config.yaml
vocab_size: 39740
hidden_act: "swiglu"
parallel_block: false
init_std_qkv: 0.0225
init_std_o: 0.0
optimizer: "muon"
lr_mult_o: 1.27
beta1: 0.95
train_tokens: 1133000000
max_steps: 4323
MLP neurons of a small language model. Each row is named by its layer, matrix (gate and up: input weights) and neuron, and shows model dimensions 373-500. Each number is 128 + 24 x the weight over its row's rms, rounded and kept within 0 to 255. Numbers have three digits each. A neuron's up and down rows have the sign that makes its largest values positive.
After each neuron's rows is what it responds to, as a language model described it from the Wikipedia text at the highest values.

L3.gate1548:131119101159171124155117157111064142106095136123094102130142126117111137149090112111110133150112137073126147140096123102159080130097151122169141082168164131137138087108123156180108106150099124061093115171114146146133143130135144140142116106121109093148090108128079155160156109131156167120075107137112092143086128128120108124138129128166155163121089164103170115060109152121135156098156
L3.up1548:169110162109113105134130132100119094128109130110123158113128132174151142160120130104157104159183133102111104161127150082142093109100137159131156107145120110092142089153130188135133126147141066115093187138101117137123116130125121114100129151144159119131081104149138131143154143165156124102116152147121130104122107120149118151078141086105092140097129120124149133093106117125139158150114
Responds to: Number pieces right after a dot inside a number, such as the decimals in 156.67 m or 30.42%, plus dotted dates, times and web suffixes like .com.

L3.gate1531:149132114131110112128151128080102159116151132156152102123149121128104104095122126134130134142114164113162087150126135096125102109107133105118095173148149132103115107112138128134126156125104111153098149148114128133072129139132087068116156124110121136134149094180157144131118137101146109125100139098087091119100146110151121153152110112140163126109151158114139131121150104125154143146160
L3.up1531:110095121111104100103129118104122117134080156102142165144127137116113133170106148108161105145096107126159093107140083088156063150131109170147135117131109156149132089134096167110166126074133142128131152131113162115111113134125137097116114166103140116114154151169151145100183141188111164089174161124095152107102128131115129099102140138106147145141113140111064108131135168109161091120142
Responds to: Closing parentheses right after a year or date range, as in (born 1987), (1931–2022), (1969–1971), usually ending biographical lines; weaker on scattered word pieces.

L4.gate493:134169140157144119139146151109138148124114124115130098107138138141116140074103087155083118175102104140114107141122101134128118134098114135164120143148085136135155119132140115163163180119152130142073117132169123130132134135124115091150137136071119117122150144106172103122086147154146108136058111119075100166119206107132147179134153099097111127114134173124182099093153147144135171134131
L4.up493:136161137152152142100148165141105121125102102137127129115123117145162180106125166175118133127100124126151091137154122128127129146109085144141112126159125116130136115125130102164141141148107104132104133150134117141155097126132126123120192096060143145103096140112153118112107145128136121147104118139077103142072116104149130145143126093119050090113146148127120091110129160132149117130154
Responds to: Line breaks ending one field of an infobox or table row before the next begins, e.g. after death place before "- Buried:"; also year endings 024/025/026.

L4.gate913:088107103135111134151137135129117172183127062121102129156164108096098166098090125158143130129138138157091167148140155133142145140123088148164131126135150181140163095099111153102129181126105148119161131080135109128132105147135078107143121149154129123147115107107133146149119155137092140113103117148127119135115118139108084167123120138078134144120131150129123148095083129120118143163124
L4.up913:112115148152153086158176171127119132136141095077111188130133140062138139098108084131115100133151173125148135117119176096140099165179120115101160083075140120153167128140118118128141139131107168126111095139144143134132133143143105153137128138134138119108166130132147137106106157133106136122087109137128138142126119126096081154120143129130155126087126116114183127134099116088113118152140
Responds to: Line breaks right after wiki section headings such as 2020 census, Species or Opinion of the Court, and at table row ends; weaker on mid-word pieces like -bon, -rast, -aud.

L4.gate2021:137123091104137097093168146112171125095109136119085086139114095098146117149108102103149157104159111154147134122143099134132174097075093110132088124122149115133123089141126137109105152105143130103132109105139139088115122074133086144156093121155119124147147141157134104132117119118112141123138141178123108107083146127143126111119128104152121095104067137106118103148144149145116117133134
L4.up2021:130057124150125137154138162107102127110127129107141070147129146154156087088122127179135209115154171138124117133129108158110186127065141128127141116144144136144134145123103135145111117142127099138116156159107144091134134142141124211068118174116147146136159161132091163115146174121128126142177140172121106114126128112145123144155146143112120140085113086115130139135104119140147107136158
Responds to: Second word pieces inside names and words in lists or tables (G-all-atin, M-ixed, McG-inn, Ind-ones-ia), plus single digits in table cells.

L3.gate1931:117124146118173119138128174151145138169113129127127102124159124125119096125126113136120146136138130099115125147128119074134123136136143091171137121119115111125095116154094142111107077129145168122086139064135129094100136125171166170149142131125126082129134152088122111123096153119127111181139164140152143127135140118129119143100105121132074107100121133165131151158167141146118127155131
L3.up1931:074137126085110121115150156138083119117171109095116133098142130115136102132131119143136065103140154157106144129121139134120147115098114126121116087145117133126075133091134159127098153133103112105141124121159120170120134129131138101135128123150133129131144138150149113150153160141134139126107118157160126104146111097129143153125105095110102099117118103108085137085072126136135126154130
Responds to: Leading digit of a number in a table cell or list, usually right after a pipe separator, in sports stats, scores, and election tallies, e.g. 5, 4, 3.

L9.gate1720:126138132132173104111089117134121156101115144166123125106151115130093105144185117116090130192154182095105111139086180081145148100124142126126088120151143089133139127134144115105068106151151098088117156100150125177116103094129103114117125136112138119136104175114128100129132174121145161141130124144086158116099137132156095149115085148155149149110131121118182119146148146110131132120155
L9.up1720:144108146140092081114150143154137148116152140112126158096095107131135156108117101141119127134134176114123109181114131122086068115121125146108113102163162120158129137118132153118149133110136123145094137100144116202131123107150126132096127116114111121119121153167125127149145107115113103129118111113112128091082186128176121170105124107133097134178116105165176156144123157105114104103132
Responds to: Separators and punctuation in sports stat and election tables where a number comes next, like "(22) |", "48.", "33.76% |"; also prose words before years or dates ("from 1820", "on March").

L3.gate1014:148115132131132130105167115120142126127131167144165143126121126130101112112124123116164171125126076143110101154107090144139128208130137155098113125124116159113124155099183164135150093101134171131144142087160130122140112129139118075152085148136079120138127113086135150144118132122140139134175130137135125158099124128191096154121130158123128090073141105141103124145124148124131154144111
L3.up1014:121104126139119116125147161134135141167124108125156139123066131084116151088114087137135163127071109131130091106097091119129112178104123106120139141102113167119136135153152146099138103122149095132168123136104165096142100125158112142113125143127093151108147139105156143096116109123141150123144132152119140130128081133116120111114131130101144166123143153119128098134167134139140140140122
Responds to: Apostrophe after a goal minute in football scorer lists (67', 62'); also conflict nouns like battle, defeat, armed, with scattered name fragments.

L9.gate146:116136140135144185157124166118159120122134117117148145113103104110144141124115119110135130147201156174123127132125138138167139096139120116110115138105095122164167121130132174140140089127167098129156114121166143140141124120128171143111146122139123131055115115113131128138133092155145135106098151094093137138130127143090153125127134161125090081113116127109140146094140157144102165131135
L9.up146:116108077079129121142134121116112136124190117102130123106153126084135108134094128113133101156135116133114114116135097134125119154136159139166123144125121160130139174117136112163135116168125159125108144145122169097111130090156144124169168109132132133116128125076120144163163158157146141104110179113158162126184113085128085184113114149103104135120169159129137122110156147146130118189128
Responds to: The token just before a four-digit year in dates: month names after a day number, "in"/"In", and commas, e.g. 1 October 2020, In 1894, August 3, 1993.

L4.gate1146:119100150140150115144126135114128132116128155086154141122132079137133125108100137122130191130104114150179139154140136145165137150129089124104143142145118147131124105102164121103137158109147123101126155112139113138096098121165104112091121113147145092168071123127107101099126080135108141123144143158133153120147110126122094142142106126133141115105149122141125121151125143130142158149184
L4.up1146:118113117150129075158120159119144137120135141178121166156163134094120134129144101071138148145091126098153129146118109123178180122187139125138123152128143160144091140094134107097104118103155127138103121110117115127099109125088104124106145141130153108134089132114113149146111117113160162156151125145167104095099101155122110151109103114114092130149141118193106143114166168104096128114137
Responds to: Words leading into a named place or event, mostly "Battle of", "at", "of", "Operation" in war history, plus scattered mid-word pieces.

L9.gate682:133100118103138132139107119065130158116130119154140113113175109103139158130152067140149108124090131112127177099148116118138080148078155140129164127114159116130121111178141143171129113088110144125096168138119125069156109156136123097171110128133137120144168119132095122107092139131179112091178113160148115116138137119115138137141120137157122140115086147146121123069136141104136128084055
L9.up682:110115122123140128114143143119137143160124147134130080156144166123135141174129161171117118132152136159141139132101123093104164069119126146093156091106147104150125161159111115110092086080090142120143146124156119119150107142146145167164125130131122121139113179139086111126136152138121152156132095116114129175153123108131133139126085105139139115129173139147089146086114119145127131165109
Responds to: Line breaks that end a markdown table header row before the |---| separator, or follow == Section == headings and paragraph ends; weaker on numbers in table cells (24, 33).

L9.gate111:163151128092117131149144108155108107099187100108128144140097152108115117177156128154105099128110154137101068111073112082148131161115131131117096137104149097135114112122160138120094119142128107113114084112089121121118061114107149149121159114114121105089096126081150111139144152116118145135127144128131125104152142138092112098111141089122134135146116133112126119141113119130171156123117
L9.up111:115158128107118111168134109087114160140141114142147088127128143076142104177146123129100143144102098119118092114099118136171138110076141133123137110124134109130146109127147152151139134155149092129121107156120116136110116161126160161131160116172130141146154121087143155139148129150114131096142103138092123127157160140133147113105154140101141121111135140128101118171139088065169125095134
Responds to: Double line breaks ending a Wikipedia infobox or list, just before a new "= Title =" article header, e.g. after "Website: …" lines.

L4.gate1372:170106068091110113136103108125095091103146110140120122169122113169139104166125108154088143143162157141133165119099064116127111105198181169135118120112146116113083123108148148147126104121144158085119112118122104182111177086088117111146098135151124131168142149099133148115125125150102131127152126148142131100149133100098086151115187119187137112129137131114113124101120143115138103103124
L4.up1372:134105094111130140109108119123103114131118129154111096172147143171126115177118112087130159095148134153093145188093124128105154085155149129107119151139125137135144097139167122138131104100156136097158156101115088152120159106089142125126124115149115142143094167116107130106147159111137140111137114148129122143124163112106113178118135124178126110150120106110110101047142157121149124084154
Responds to: Word pieces inside rare or foreign words and names (lap-is, Dar-w-ish, Div-iz-ia), digits after a decimal point (0.43, 34.2), and the foot mark in 6'4".

L4.gate1594:119120110125119140125136082110149168148106107117114117096139133103142122134094137165171096131163148106140106124150115153122145146141121099158147106163106168108127155065123117131137147111143152105119101127128115117174126150110137125146091118127137104096120077136133173172163130123124095128094176099096122100130132107140093178113130146095111095127141074089126139176092111125102078119120
L4.up1594:163136139135131124109132085116122075120130145156164160126178063139130110149133131139129148142093086126106175125114113149137142127100116119138096129150142137120119151143106130089107132135122123142110205182093125139112179136152135107163159112117144130126163131122115135151089138157143083100128120125156127138154140133107128128142123114091091133152101118126150123143085135108115119129171
Responds to: Tokens right before an expected number: date commas and month names (October 14, / At the end of May), "spring of", score dashes (5–0), AD.

L4.gate1878:108135114149137133132151111112125179157154135151156116161133098087124142098143118148118115085147164145177144171101169108139099133094110105126147097140135128164144114084078083113129135090130143127091157106110114135126091124144102108084115106176113128100088115127077121155169138153128154109105141118129165137115151154142133111144148131175134136133121139153113117139132132103102159094152
L4.up1878:133129088097088120097165121088110124154088104122116144140140104152171124134115148136083109117116142127120089132121101182191127155084107103084114136091155146133121137131123164147120139090135113174133131166122096123161115136130114136132107111094129122106115105114094123159088093087143133124145139115109095145109094111076088156107147126146088117145152115132116122099137088159138152161119
Responds to: Closing brackets and quotes ending short parentheticals, as in (25) and "ZAZ"; also mid-word pieces of names or acronyms, such as I-F-PI.

L3.gate257:167117128168142147145137149166172083142162106113102130146123145090071124135139100108116137099124148151114100114166116146139136129143153113126128132137081147119149114151161131126082127165123077140170090147133139133105155129099145163117108143134147111113125123143148142135118092174150119109123134096136128126109114100075116112130154129102119148113114076147146095136166127109105127129135
L3.up257:075123121118141135151153112115121149169111152115091128167113120079124136129095144127151084133119154110112092152153075161112106119078152106128147164071150151133112167067135133113131126155109106126114120114175120099135136096124126102129117144119118146108142104117161145170149091171121097092114142136137100143135115116143144130104142106126122137128147130146126118124198133151132110126115
Responds to: Tokens just before a year in date phrases, like the comma in August 8, the month in in March 293, or In before 2013.

L9.gate1015:138126152147132118162173125113163117115182137132091118157116121167130144114091074103125138109131124162118129195111115105178182111084080112143101139114103133151155121134153136111146117156120099131159139141144131148147135132151118095083072098116094111112156116127126086143099142128074134148116123114102116118124103069090125127105126156166127135144113135107100091161141133111116123148121
L9.up1015:124140100119102113118184097084119118111081115119122111116121158122140121095136113135114143148136139164143098131123097149154133113109116159172105152156132103133172125099136130128123112163136083125121160107148146103111102128098122062136160130139144113173116116118125131127182120108177134136114119120144124172144100127128126106181098098129149119116133133080079115119131122162099119165156
Responds to: Nouns naming a military action, such as battle, Operation, offensive and engagement, often right before the proper name; weaker on other events such as speech, championship, broadcast, and section headings.

L9.gate1478:162152100156151150093111165109150152088125148137138125099125107130117120155149129107062139122137125144109125102132124126136101152114139097156140140148124152145165113133099153116164131143126136117160125130162198127130130144113115159138124108175112127136157173099172078150102095169069120156176116150112141157091100091169161104162142141118093137111133100115110114143098168164132157121115
L9.up1478:120122117115126126132143114138145123092126085158126145144064084095095179091139168153112135093122166132128108105151140096148083090161114135085100132128100123116140135089113126118113115103128155131138119100106121130148150152101153091121120103097171075114098149138094145143126130097141106103112115131164142144119098100095133142155101091154131126123187101163149154140120092134099095128116
Responds to: Mid-word pieces after an opening fragment, such as f-ired, be-ver-ages and F-ener-bahçe, plus unit tokens after numbers in specification lists, such as V, ft, ihp.

L3.gate217:087196148134104130148117122092094127114136148143155097151103154137131139127179102116136116065151113155157096145108091113155170143146103129145100134156131160149144092123148119099132134134148066118122131121092129140142109129125145097093085151154184124109115127131076124172133128144108115146093136110139125126144128152163088105185136130149117107097123115144181081110117145096114142144127
L3.up217:119152149125120126130168117133098105087122152118125123121130161184109126127140145135152145150148109120145106120152111176137143109161113122158128112108110122099117095088115106153170097132161142118116120082131103129108126143089122129077167156107149104128116145102130143112115125154121149116104135169149129146103101126135159145092151142080117123119154149101137128140086125118134171115161
Responds to: Line breaks right after Wikipedia section headings such as ==History==, == Background ==, ==Career==, and occasionally after ordinary paragraph ends.

L3.gate187:134133125146123103084130115091136131107110109105092124125095100146136101106116123118110150155103091108146110123131163182135163142143134177102118125187143179121138133113138054143091185096176077088154140102154086135167168079104137124125138117115124141119120141127104149148136146122162131111087117148106133154143124117147101151134137147112106106126098158088116160143103132098137138092133
L3.up187:114122110152104126112077142097150139117117098147118128127101121161139139105129143165130148138158134164146171135133132198130127087073166114121131137132135128151126143166127131110120142188130114121102108149121102123122066137142152131110112138137121163099132148121118125148114130114134140108135126086173103098123106134115137136118129106138138120141108141110101084110152139149140193104138
Responds to: Commas, opening parentheses and semicolons placed right after a person's name or a title in list entries, credits and tables, e.g. "Suzuki (", "William Hanna;", "Brian Quinn,".

L9.gate1940:090141116150102120127118134101117140129117169144169130123108139183149136136126117166103130097124159156133114141148114123165143139128128114156144118128130113114132113138134188107114124121127137140110129135137159159135088126107138094145142124114127153137130142127127133143173131135130154146149132160144119124128171113151135103128163139143073134099131140126118113159114115149171090132128
L9.up1940:145142126116152140148128117104135096078092125139127122081140139116130077129152117148125171106161144162118116128131128100128104131121089142121146054110133118127121151149131154109083091160130116089110104122115112145143139131071158120200157092126121127147159104110127123155172107108112107140131139140118115160091154128121098113108108101159078151119141156123110105096109121125103093186106
Responds to: Unit marks and separators inside multi-part numbers, such as the minute mark in coordinates (34°08′13″), race times (5h 49' 08"), and 35:35; more weakly, adverb pieces like entirely, highly, -ously.

L3.gate418:140174096119164089170116152157120141137168109086075117153139131086100132143146113170099100134133150143122113151112124129118160123086099119111082160099102145160134145124121072100065104130141155120164113063157163130151138171117146116133118099137122118182161143102105084110084118099164128152148162144137103116117134150144128130140134100092121179096194076125158121111164145146131142134155
L3.up418:106112136126122126104119150136160157144103115135109136135174140094133119150121146112132126122113163118117116120113164116143104152123126139114089113120133136119115162126123157154106114099156164132175118133093091101138143134096123083109141117132132127135110115084142134100170093159084138113133119155129129135073133096145126139148146085134094160113117145156143143139106186156090119165159
Responds to: Newline tokens ending one row of an infobox, bullet list, table or stats line, e.g. after "Running time: 6 minutes" or "| Length |".

L9.gate58:122098101090168100121099128139125134100153162132148121161107096157101100134127171122138133104152134137138090134117110117128134162145137122123164141094128102116085140122118151143109115112132113130157130164111088112122110098083135108095145140105128153128149094135132165137116182072085124124125142102110125089120126147153112101115130147106117134117149118068117075126106119128180076138164
L9.up58:115103096105130127131159110148156103078100122113125110107182100131123142157134104123092093106081138093142135129121127126146170152158162109109120153128108152133171147139116147145086147134123106099167100106129118144137115125124178126135132128145145130097126134153158125167155142126139109114123125110102137155132100123130114139118098137132122161158126128132134067165142093118126110115111
Responds to: Closing parenthesis ending a parenthetical, often at line end in lists or infoboxes, as in (novel), (Mouse), (RTF); also sentence-initial subject pronouns such as He, These.

L4.gate538:132156125154135137143188109084089144168166136123071093138125166142142133100162099126142140107076104133156135125120105086097097116121120129116111150094158127104156113156127128147157142158101112151139122197141156096165154136101134150130143112093119164147109095147161134147132125143130121160121161091123122152103151085132123124138129073145129124094089143097138125128098155143122167138078
L4.up538:128106158157128130123141153144133118147123127098101086181111143104115109145131124137092192119094129129138112151145151180144076154124134126134130119086141119152132148143130124130120122107078103153140160142163139111141124118159139145175087159103126125144079101112115146146127084140105098131127114090084125128127098141163144129130105096153137101134137088120106162150136125134168126099117
Responds to: Continuation pieces inside technical nouns, mostly machinery, ships and weapons (prop-eller, arm-ament, rud-der, br-ake, tract-or), plus scattered name and anatomy fragments.